config.toml
activation = "tanh_gelu"
positions = "learned"
qk_norm = false
attn_scale = 0.0884
init_std_down = 0.00193
grad_clip = 1.0
decay_shape = "pow"
batch_tokens = [65536, 131072, 196608]
doc_mask = true
MLP neurons of a small language model. Each row is named by its layer, matrix (up: input weights; down: output weights) and neuron, and shows model dimensions 448-543. Each number is 50 + 10 x the weight over its row's rms, rounded and kept within 0 to 99.
After each neuron's rows, "fires before" lists the tokens most often just after its 100 highest values on Wikipedia text that the model never trained on.

L5.up1221:71 22 54 56 51 53 50 56 41 47 52 48 55 44 52 40 39 42 50 38 46 60 38 44 37 59 46 55 41 53 68 52 56 56 40 64 41 36 55 32 55 47 39 55 41 49 60 50 50 40 44 50 55 41 59 69 40 32 42 51 56 46 51 53 53 45 35 48 50 45 49 47 46 35 64 49 26 53 50 56 42 57 65 55 45 47 51 64 47 55 50 48 46 68 57 36
L5.down1221:57 37 56 35 68 54 52 48 39 40 56 45 52 53 52 56 55 38 72 53 44 54 68 56 32 47 37 43 47 50 49 39 45 46 30 52 56 42 34 51 50 54 46 60 61 73 58 62 53 66 57 46 57 40 43 52 47 63 37 46 54 47 70 46 43 44 53 54 45 46 36 51 57 42 63 53 60 36 46 45 55 38 64 36 26 39 62 38 52 52 34 39 41 40 44 47
fires before: " |", "8)"

L5.up1345:53 35 42 50 49 40 56 52 47 53 61 41 49 36 48 29 31 82 49 56 40 39 41 56 37 44 51 59 48 53 66 18 52 53 53 58 54 44 48 49 57 58 64 61 37 55 57 53 77 38 45 70 21 60 44 60 45 46 54 43 43 73 57 66 52 68 44 34 43 50 49 42 57 59 46 65 49 40 58 48 62 49 47 40 50 47 46 36 38 52 55 55 47 51 60 45
L5.down1345:58 57 59 58 48 51 44 25 47 39 44 61 53 51 41 60 28 43 66 30 28 43 49 50 43 48 53 57 47 41 39 61 43 50 54 59 64 62 69 56 51 42 44 40 49 69 43 45 57 48 65 60 46 44 57 38 26 53 57 39 45 56 37 43 43 59 58 49 46 68 46 47 70 63 48 65 46 49 41 43 56 52 53 54 44 32 45 42 41 42 51 40 55 37 61 47
fires before: " |", " 57"

L5.up1682:55 46 54 54 44 59 52 67 38 33 56 41 47 56 53 48 38 79 63 52 52 51 60 68 37 40 35 54 51 52 47 52 50 50 47 54 40 27 44 40 72 55 58 55 44 54 56 49 32 46 49 50 42 63 24 63 34 54 52 49 62 44 48 72 41 52 32 43 44 67 55 56 52 56 58 61 51 47 59 55 56 58 52 48 61 47 54 46 52 68 50 68 44 29 66 49
L5.down1682:66 40 58 55 28 42 56 45 58 58 43 53 47 63 44 37 51 50 57 53 56 49 53 51 42 40 37 38 53 56 29 65 40 41 47 50 64 42 68 50 49 56 46 66 66 59 64 41 49 48 47 57 50 42 44 53 45 62 50 53 31 45 41 47 61 53 48 44 41 51 47 36 60 36 27 60 58 44 42 64 54 61 51 46 60 52 37 63 40 59 66 50 49 47 57 46
fires before: " |", "\n", " ;"

L5.up2382:37 48 51 32 34 68 55 57 50 60 60 31 54 49 46 47 18 45 62 54 50 46 56 51 40 66 64 50 40 45 35 44 61 52 41 56 62 45 50 51 48 50 58 55 54 47 72 29 36 61 46 44 35 51 36 57 52 40 63 49 59 33 41 37 55 51 40 54 36 62 59 58 48 53 63 56 50 30 56 62 68 40 42 21 62 44 55 55 52 70 60 46 32 30 56 49
L5.down2382:37 49 59 42 61 65 48 31 42 59 69 57 56 37 45 41 41 42 53 43 50 38 48 42 27 56 44 60 48 42 41 79 45 50 26 57 50 49 62 55 55 49 47 56 67 52 46 54 43 36 29 44 53 50 57 50 43 49 62 61 59 44 32 43 50 54 59 41 46 46 44 40 59 52 42 54 54 52 62 56 48 51 52 37 71 47 59 45 44 71 54 28 47 51 53 46
fires before: " as", "),", " of", "2)", "1)"

L5.up1611:55 48 44 63 62 59 57 62 41 52 47 61 52 39 65 46 37 48 39 54 32 19 48 47 55 56 59 70 48 57 62 42 61 64 33 66 46 42 71 45 30 59 50 46 42 54 53 42 53 60 43 45 65 50 51 71 51 36 50 57 64 57 52 41 54 34 50 36 48 31 42 47 33 47 56 53 53 52 41 50 54 44 46 54 37 50 57 34 41 52 60 55 60 49 32 56
L5.down1611:16 47 50 34 62 61 48 29 53 44 66 46 49 55 50 62 60 56 67 35 48 48 42 37 38 74 50 65 54 43 32 43 48 48 46 51 58 37 53 47 51 41 39 51 54 43 67 64 52 40 40 58 54 36 58 50 38 44 38 48 51 41 49 41 44 47 58 43 47 56 53 49 57 49 59 55 45 33 41 54 52 49 29 57 58 62 48 67 42 24 46 35 54 54 48 62
fires before: " |"

L5.up105:57 35 60 63 50 47 39 65 58 63 42 38 72 37 38 47 59 52 55 61 51 41 40 50 61 63 53 40 49 34 40 42 49 48 35 58 59 55 57 54 40 46 36 42 56 40 49 33 39 30 31 54 55 33 65 56 44 33 57 49 65 60 25 46 45 40 55 50 51 53 43 63 41 51 53 60 59 51 54 42 45 65 58 55 41 50 59 55 57 53 48 66 46 56 68 43
L5.down105:32 44 48 49 46 54 42 47 41 53 55 51 69 49 55 30 55 54 68 52 39 48 58 66 53 46 59 53 48 68 58 57 58 33 43 32 43 45 44 62 46 57 49 52 48 53 52 49 57 47 44 47 70 49 30 62 46 56 41 26 44 47 62 37 61 52 58 41 66 38 52 41 49 54 66 43 34 75 51 46 42 54 38 52 40 52 56 53 34 66 53 40 75 39 39 53
fires before: "\n"

L5.up489:47 56 37 52 55 44 44 44 25 45 63 38 51 57 53 73 44 65 48 37 56 48 56 57 41 44 56 50 45 43 37 48 51 52 55 45 53 42 37 39 50 51 35 53 52 39 53 47 49 56 57 54 54 63 37 63 57 36 52 40 55 57 47 51 49 67 55 46 45 37 56 52 49 63 47 36 62 38 43 61 51 49 45 42 56 45 47 58 48 43 49 59 50 33 61 69
L5.down489:21 48 58 24 61 49 38 33 52 59 56 38 34 62 55 50 48 57 45 60 67 55 55 63 44 59 42 49 44 54 37 70 56 47 41 39 57 54 52 60 65 52 54 52 60 67 69 57 51 48 36 77 47 50 54 49 56 60 68 63 46 61 50 40 53 52 44 49 58 62 56 63 40 57 46 39 50 47 42 68 34 54 40 54 68 49 45 60 51 41 47 41 50 39 57 23
fires before: " |", ";", " m", " 0"

L5.up226:54 40 43 56 54 59 60 45 40 47 51 38 59 33 59 61 58 35 35 54 54 57 44 49 39 61 50 67 32 65 42 43 56 67 44 51 75 44 58 43 60 41 66 49 70 41 43 36 41 28 47 36 51 49 51 62 40 50 56 43 66 58 49 44 53 53 53 41 37 45 67 50 40 43 50 48 65 49 49 39 45 59 47 61 42 21 49 53 48 42 46 63 46 59 57 61
L5.down226:36 57 45 41 39 55 48 49 47 47 48 53 38 53 48 54 37 56 53 53 45 44 59 40 40 46 53 50 64 48 60 44 53 42 38 39 50 45 49 55 63 46 35 57 39 65 52 55 60 49 51 29 55 40 34 52 55 39 49 38 61 34 45 49 36 52 50 48 19 46 77 50 47 51 58 41 53 61 57 32 42 44 57 32 58 35 54 73 51 61 37 54 59 41 68 47
fires before: "\n", "-", " |", "°N", "LC"

L5.up181:40 45 40 49 49 52 69 49 44 45 55 50 55 51 70 61 32 61 45 47 43 31 62 56 54 37 62 47 36 49 35 47 55 50 38 52 71 49 39 43 49 57 57 50 46 69 50 43 53 64 56 59 46 46 34 56 43 33 56 53 45 41 55 49 53 47 57 56 38 52 64 52 27 40 40 45 49 46 61 29 74 25 49 45 37 53 53 60 55 50 53 51 51 43 30 63
L5.down181:56 54 57 46 40 40 42 48 26 34 39 57 42 76 62 64 33 60 58 49 44 28 51 42 49 67 58 67 51 45 48 51 55 53 29 57 47 43 43 64 82 54 51 51 46 68 53 49 37 54 60 49 52 45 42 44 69 49 59 47 65 47 44 49 46 67 63 66 40 53 46 43 45 33 40 55 44 62 41 60 53 48 47 30 53 53 45 41 51 50 61 45 56 53 48 50
fires before: " |", ":", " by:", "00"

L5.up689:46 50 70 74 45 56 58 35 58 59 45 70 61 55 47 54 46 42 31 59 56 45 41 48 47 51 39 59 44 46 51 45 48 61 42 60 66 56 68 36 51 61 35 56 51 62 47 48 44 69 69 49 57 51 54 58 59 40 54 59 59 51 53 52 40 46 52 64 51 27 39 56 50 47 40 69 41 41 55 33 56 36 55 40 42 43 40 33 47 54 62 50 45 62 56 30
L5.down689:45 37 34 38 41 49 45 45 60 46 56 49 37 49 65 50 54 73 52 47 70 53 50 51 48 33 57 65 47 52 48 47 45 42 66 45 52 47 59 52 51 59 50 28 54 33 30 50 51 62 59 51 76 47 57 50 49 59 46 50 59 38 57 62 52 45 52 63 46 51 48 59 67 70 67 58 72 55 54 50 41 43 49 54 43 41 44 52 40 54 63 74 43 41 54 41
fires before: " |", "–9", "–0"

L5.up958:24 55 56 49 35 54 74 56 57 40 51 39 64 56 51 40 41 53 43 37 50 60 50 48 47 55 55 47 46 63 55 24 70 61 66 59 63 44 72 45 70 57 55 54 54 57 41 44 50 61 41 50 48 53 43 40 63 38 54 52 38 35 59 47 42 36 48 42 30 40 53 60 15 37 34 48 40 45 56 48 66 66 40 37 64 38 41 46 56 48 63 42 49 45 39 45
L5.down958:53 59 56 60 60 49 43 54 59 51 50 36 50 66 48 36 44 56 51 32 61 67 44 52 48 67 36 55 46 60 66 48 42 72 59 66 38 35 44 56 51 31 37 60 31 63 60 42 41 42 39 57 54 46 44 49 44 58 47 47 46 55 49 50 48 39 53 54 39 55 40 52 59 53 64 38 34 51 37 54 57 45 49 49 48 43 41 49 43 62 78 53 58 35 39 39
fires before: " |", "\n", ":", " 11"

L5.up63:40 46 47 44 48 44 65 39 27 50 50 45 47 52 55 75 39 46 67 54 62 57 53 45 42 62 48 61 39 40 44 42 47 48 57 56 56 57 55 60 64 46 37 62 45 65 60 67 37 65 57 41 51 55 51 41 38 57 55 42 43 65 34 63 60 55 47 52 47 72 64 60 39 45 60 47 51 35 48 58 62 65 42 39 49 40 34 50 62 49 54 55 46 39 63 41
L5.down63:35 54 53 45 58 47 43 49 63 27 37 53 36 32 35 49 53 78 54 48 62 49 60 56 35 58 43 51 37 61 67 65 58 55 39 36 34 57 59 71 43 63 67 46 38 35 47 57 44 35 70 47 48 44 57 50 53 48 70 47 47 57 56 36 41 43 50 58 54 56 50 59 41 57 40 53 48 43 43 53 46 53 60 68 65 11 48 66 48 76 49 37 45 20 56 46
fires before: " |", " 0"

L5.up14:29 42 48 54 65 55 51 48 43 46 45 52 62 43 67 44 49 71 63 46 65 54 69 63 43 30 40 46 54 68 64 43 49 55 30 58 61 51 57 44 63 50 45 54 47 52 62 28 55 46 44 50 39 57 49 66 45 63 49 51 61 43 52 48 57 57 51 52 48 28 44 52 55 54 63 44 49 46 56 36 45 42 48 45 31 62 40 50 42 51 51 57 57 54 51 41
L5.down14:49 47 44 61 47 63 63 57 58 41 60 65 59 36 46 47 55 57 54 51 58 45 36 47 47 56 42 52 63 51 45 54 53 49 49 50 64 54 37 38 66 64 46 61 64 42 50 50 56 53 48 48 56 46 47 46 40 57 74 50 43 31 63 41 50 37 53 49 56 56 30 51 55 41 40 42 40 35 36 44 57 43 62 51 60 38 52 46 64 37 59 46 67 43 23 53
fires before: " |", " (aged", " is"

L5.up2170:58 60 62 49 48 55 50 56 56 57 51 46 66 35 39 55 42 52 68 36 62 51 36 64 39 47 52 62 41 47 48 39 62 47 32 56 52 50 48 56 69 52 31 61 61 59 33 59 46 41 48 42 32 59 30 46 45 60 63 48 56 47 40 50 53 46 55 46 25 50 56 46 35 48 47 69 46 31 48 73 55 54 39 35 53 53 53 35 48 60 50 46 47 50 50 46
L5.down2170:51 59 45 60 61 35 41 62 43 47 55 58 64 73 62 43 41 48 49 37 32 58 49 73 45 41 50 58 48 73 64 60 53 62 48 59 68 44 48 27 36 61 55 40 50 39 41 42 44 50 20 45 51 48 68 61 39 61 31 50 49 51 47 50 49 33 57 54 56 36 44 37 55 56 49 55 52 45 64 58 48 52 46 40 32 35 48 47 49 55 60 54 43 64 39 57
fires before: " |"

L5.up1095:46 42 44 48 59 64 54 52 42 52 53 46 51 60 60 52 59 66 54 51 69 34 52 57 43 46 43 36 51 45 31 36 43 55 65 59 40 54 48 43 66 41 42 37 44 49 64 54 51 54 37 76 43 60 53 72 40 59 49 42 63 59 46 51 42 38 59 44 55 32 47 40 49 47 37 50 61 57 46 64 58 69 49 60 63 67 48 52 52 48 49 58 62 36 57 57
L5.down1095:52 49 35 59 47 49 47 52 67 56 47 51 50 63 51 44 64 57 34 43 43 50 52 54 57 63 44 46 54 53 36 45 49 45 37 46 50 48 57 57 55 45 59 54 40 47 45 50 54 45 43 45 58 56 55 47 44 41 54 45 39 50 56 54 53 40 55 63 44 74 41 58 45 54 29 57 57 47 51 52 49 41 50 50 67 43 60 36 60 63 42 46 60 48 53 41
fires before: "\n", " is", " was"

L5.up191:47 47 37 56 41 67 62 53 33 47 54 50 52 53 52 53 45 63 48 52 45 57 58 51 44 53 43 44 23 52 45 40 60 61 48 61 31 47 55 58 49 42 42 47 66 46 51 51 42 47 40 52 23 51 67 54 53 51 57 49 50 30 43 63 43 47 48 45 54 40 62 27 48 34 38 37 39 52 56 65 56 45 38 47 68 63 58 47 63 47 46 55 34 51 59 59
L5.down191:55 60 56 60 64 43 72 58 39 68 45 48 54 66 50 44 67 37 48 40 49 51 34 59 50 37 34 51 47 42 47 61 21 53 33 67 64 42 54 53 51 35 43 59 54 48 55 33 44 43 45 48 67 35 52 32 55 68 48 55 51 29 67 47 49 61 51 51 48 37 53 48 54 32 43 43 57 47 59 47 40 52 54 55 62 55 68 38 39 53 37 64 50 60 58 35
fires before: "\n", " |", " 4"

L5.up2492:48 40 12 35 43 52 29 48 45 38 38 53 48 50 54 63 37 39 50 51 74 38 46 64 60 63 49 50 53 45 30 56 48 57 62 58 50 46 44 55 59 42 48 48 46 51 47 44 67 68 37 55 46 42 48 54 52 60 52 69 44 51 52 54 57 61 52 46 52 58 54 51 52 47 63 56 29 47 49 55 62 71 43 53 50 61 38 57 59 25 58 47 48 35 59 54
L5.down2492:55 48 44 48 70 68 47 55 59 32 59 55 53 53 40 48 61 60 56 30 43 46 39 40 56 37 57 27 44 46 56 52 44 44 71 45 39 42 47 48 37 61 60 45 49 53 57 57 49 39 37 72 63 32 40 31 47 37 40 55 66 41 51 34 60 46 57 46 37 51 41 49 43 56 39 62 51 47 60 46 33 35 46 48 50 66 47 38 48 55 51 63 45 60 49 69
fires before: " |", "\n", " Party"